Weights of a small GPT-style language model, trained from scratch on English Wikipedia.
Size: 7 heads of 64, MLP 1344 GELU, vocabulary 4511, 32.3M parameters.
Architecture: LayerNorm before each block, normalized queries and keys.
MLP neurons of a small language model. Each row is named by its layer, matrix (down: output weights) and neuron, and shows model dimensions 181-276. Each number is 128 + 24 x the weight over its row's rms, rounded and kept within 0 to 255. Numbers have three digits each.
A block is one neuron, or neurons of one layer that tend to fire together. After each block is what it responds to, as a language model described it from the Wikipedia text at the highest values.

L10.down550:137122145177128126094141088122148126137098121151125127161133124138106159139158143174123132080118092104164120194146138127123146137126061132159100093102136104156131136114146099101123095105089124120143108117151135165136130134115093124108146144177147103139133132118125101145151130103145099131
L10.down1105:135148136142115133138151147111128158120107095143111140124096144145104129089144120163099138154123105180121106162113184170124110121091148081154144096139138079139120152146128117159110095135138143123150097137134155126127110134138076098115154125129088155121128113092129147155151103087117111145
L10.down1128:130177134112100112085088123091121158132108145138074109157085161125106116140101097164164107126124135150143118113126110109086160108138112090141089132111167112137140145114134140098102123122101144127147135127093152097131126129181082119143151098147118185139122108106121130131127171163071120151
L10.down1157:132119128115131148092091163162140127119159123124130138095136122145175119143102125140138153096110128098142107118152105099129138163115115093148164158136153101118081112165117153156138132107144171081117130113113116086104040116140110198089146134155107156127126108106145150136104111147098134137
Before a year. Tokens immediately preceding a year number, such as in, to, until, month names, day numbers, and table separators in dates and date ranges.

L6.down232:142119105130121095141162119123159116109121081178129122147129124092138145090119124125169091129092089104145129101150104105164151137167126124102167153097124097154134121120149118137115139100139106153060086131155136108120144138118157133121146135169079195129110128141126113142137162120173124138
L6.down315:166127128166124142156111113110145127114117141141153139152139117133120134069147146147108109149078145101142158165129130114107116140177091127150131083153119151102093158116121167154084128099125164142102123099142161150107141141118132111096112169140122163163181116109151118090123106130123164114
L6.down588:150129113159114106142120075098146094138152136128154120131156123115182129089079128142125151117130096117155122128133152158074150154139119110117119150084153151117160129106123093104117172130151117154118126119078102168091095141118123134162121081147120132085141105153109094179120078153150115135
L6.down681:136119123127139139110100088101131122129117112114102124118119122083109118131144152174129153075101114136173168081134123150132131096113136135144127063152120117129165177109114124120094082124166144109113122167118131145144161150100106130104100154162127142101137128112128103090131128144156106119
L6.down759:140092140141112148099149098116113064146112158124124153167122152154110199097148115149098147102130098101139119112122104144126118141158167152114105180105134109075097113139161084122135149165112149111119129151096146118094091086140108188120106141172082169103131124107138129146121145115168106102
L6.down1075:116155112118130112149110135160082160129204143182161125125128169123138135151150112096106122107131131123154151137164139054089116145138135175126131103079128134159098128104151161109191125126121103138096120138110107152135135084143105130120144155107113141151143155101151186137107114173092072111
L6.down1108:113159144136089117140133110144094105148142115100100110173149145131125156139113142133103144128152124102130084143134124142167141161116134124138166163165100109077111144094146185088114105162126156091155175125139091128180088131153139116132125112130149129086084070127128127153112130124121134151
L6.down1292:151129114107117094131126110078106115184149113121131134112137109093100126133101140084106141187115124109131148119112100127107146155127146155174149127138105142137149157084128166149146135135131108139129045114084095135138115125145094103142134124133120141122155117068137136141131119165162128117
Numbers in table cells. Periods after numbers in Wikipedia table cells, such as track-list numbers (5., 1.) and decimal results (10.19, 4.20); more weakly, mid-word pieces of split words (tou-g-hest, vir-t-ual).

L3.down252:171152103144149085164135142117145137121152102134071144110131108139138126103167130133158139140087115154117113109131093133149128117121137145107120142161147132083105106120137136089125136152140123107109126140098112139120132112097176150126120139109093069130125131116095161153116110156131163123
L3.down1278:146135144138126078132131109129088133118156099128114156112139148170131117130134116125151095133141120191119137102144113153165124132126153153109109152139141124106103121118150140082153105111156121113113134134136093144127145129130196163145133144093113098101124143133135154160115106108117174136
Paragraph-break newlines. Line-break tokens right after a paragraph's final sentence (or a == heading ==) in Wikipedia articles, usually just before a blank line and a new paragraph or section heading.

L6.down51:140123148108153076161132158206119131102103110140119156152082132135109127113167095117077149106163124135095141169091172131089116121163129097130118119115118120146149133116081113146149141134122102128130126152129112100139148149098155121109094119117117139091158107108140121126117129130162132096
L6.down194:153163138146141177107107117143116095150119090158118152148143172116101119131126131140089148079123151113184128105089144125161092144140139128110129150129087152088116140143158128113112079136108136131109130113121082125096090075079107115102081141115092143155139156104113104115138146135058148075
L6.down238:129204162142172153121120127134151140088113140140128125138135121145125124153130163180139100138132138084142179136126123100138153191135147121141119128121113112167175113104133093110102115148126152107144130145184123121084071136106122148127085131111163132093132096106146099169108123188123139144
L6.down454:135132104130133133128118084155133121130112154144125169143114180125085113134123124171099147141139082092124081111111141144089089130142122117124114106110146126126144096192127119122135098157122128131106156145093134092098113127167139128139110100130059147160134157151132136129115125196109126130
L6.down1068:136168152172140152107133138156154100126121146120076140157133152077118109151085104137067101161169106093123113132125158145176101089136127115131155116154119091146149145111113113111114073161130168164153124150112139090099132143136088110118145168117087135103118117150130096107092147177175142112
L6.down1089:179158098138136114134146193125134121151112107154117117166125141082094141130128100148100108127157130074129145161161175113134153101093109109108106108124098114145120148124128135166123143123110146123142153137127107079163119121120148158137131145128143116127136107144111105131114162133138155109
L6.down1158:130128095133110161151134156088145117145124119174152154100140146074119147078094107131134158095115137147161116114144134137106078107094136080130117091118121145123082162164137135159121133144137168092142137111123155118165108145117159124106092136138108163110096121119124114149109145159097175140
L6.down1315:120144098090172105127126144137145143132117107122089082113092069126146141113108148125113147157122091130159155124152166135127128093103135177128131060102176107132119132107134148117113166153128134137131112128123120112147115125155146155171131116197127042101073122106143112161110149173116144147
Preposition "in" openers. The preposition "in" (sometimes "of", "out", "In") opening a phrase, strongest when it follows "and", "but" or "that", as in "and in late April", "that in having".

L3.down130:159122133118137152103100096165120101129146140117100156105139154137137132126109166090129145099110134114111123078115146131165106118104109155114118141105146171121120133158113124166157110104111102137112143103109116147126095065097122140103084124147106126131114165153150122114088143095157126120
L3.down733:142174144152155136102103120166119112142118131131129199140126116119121157117088138114110132138131132098138105145131129092146145129103118112179096155130173114120131124089143124104096104145155131138110138108095098119120134121105118152108107099155112140116132124151134091079116145144125143134
Place-name continuation points. Commas or prepositions right after a place or location phrase, expecting a state, region or further place, as in Rochester, Minnesota.

L6.down48:162149085154137188137121125148128114155107131107124107157125131112127138163097077126129125145134129104132156120088115117118090114113131145150145087121145087123167106125090118141165109135126148148152113079133123129120117110137138134151104128113131137143138109091155107183073109184159143105
L6.down141:139150166129139136118092111120116136129139105112162131157132107117196125131117149073132092111122130124088137128121121154129129140141154090113092098113142131116124128141120149122132133134124127120124120125108148134151162152142104140149130176094124136074104132127119144123090115185124140178
L6.down166:161118122150128134137124095173153130117117129110108120152103123115142115131145129140163110112103098180102129108095108125136126107129166135114114128134142112103134129119109124107123137122117143124130107094143141106132171156109136141110121132097092124156139136140130133113094098233118133134
L6.down446:107177132106130130086137110139169151148084111090165140130138110139134155119069139123098139063120119185105158117144146124121100180119129172132145121123114145156151105126113149164123133099153134152144096140125084167126122155124101154156140152134133127162128144146115127111121093091174124126
L6.down490:095114131162153129132146123137149145087140111164127115125135110115140103145128154135130117105121138178108135148111092109137099129148158111105136137087134139193131130151101118182155122124118167129138128127116128133082130173116121146140153126110134115114105116122151122183135135146140158143
L6.down1043:128103131127115084148123117100122151124155130103128126108159139109140177114133146111153105096122097106098176105142064124140129140145119100132083127131146124131109123133098124120151150133118181119119137113124112107052098146127114114135138168095111142143135135114124116126072108130116154125
L6.down1119:135130162129127132103157165165146102137155123097114101152101150095159137133151142128051164141105189151127086138148112146142154168155158153110128126113166165142108123066117113132182154134121120164125111145127124183128140135110124126171103093127129147112138097109138134096150133135180126151
L6.down1265:097142145172106101148150121133102163092137108120105131085108107140161149135133135116114102124121137151118139111125090149134111077146157164189142129139182141150125155119107134159122133096130109143137133142156156120115136133130106133107141137130117161151121188115154130121139076135117134103
Paragraph-break newlines, word pieces. Fires mostly on the second newline of a blank line, often just after an == Section == heading, and weakly on mid-word pieces (Est-ON-ian, Qu-ICK, ec-zema).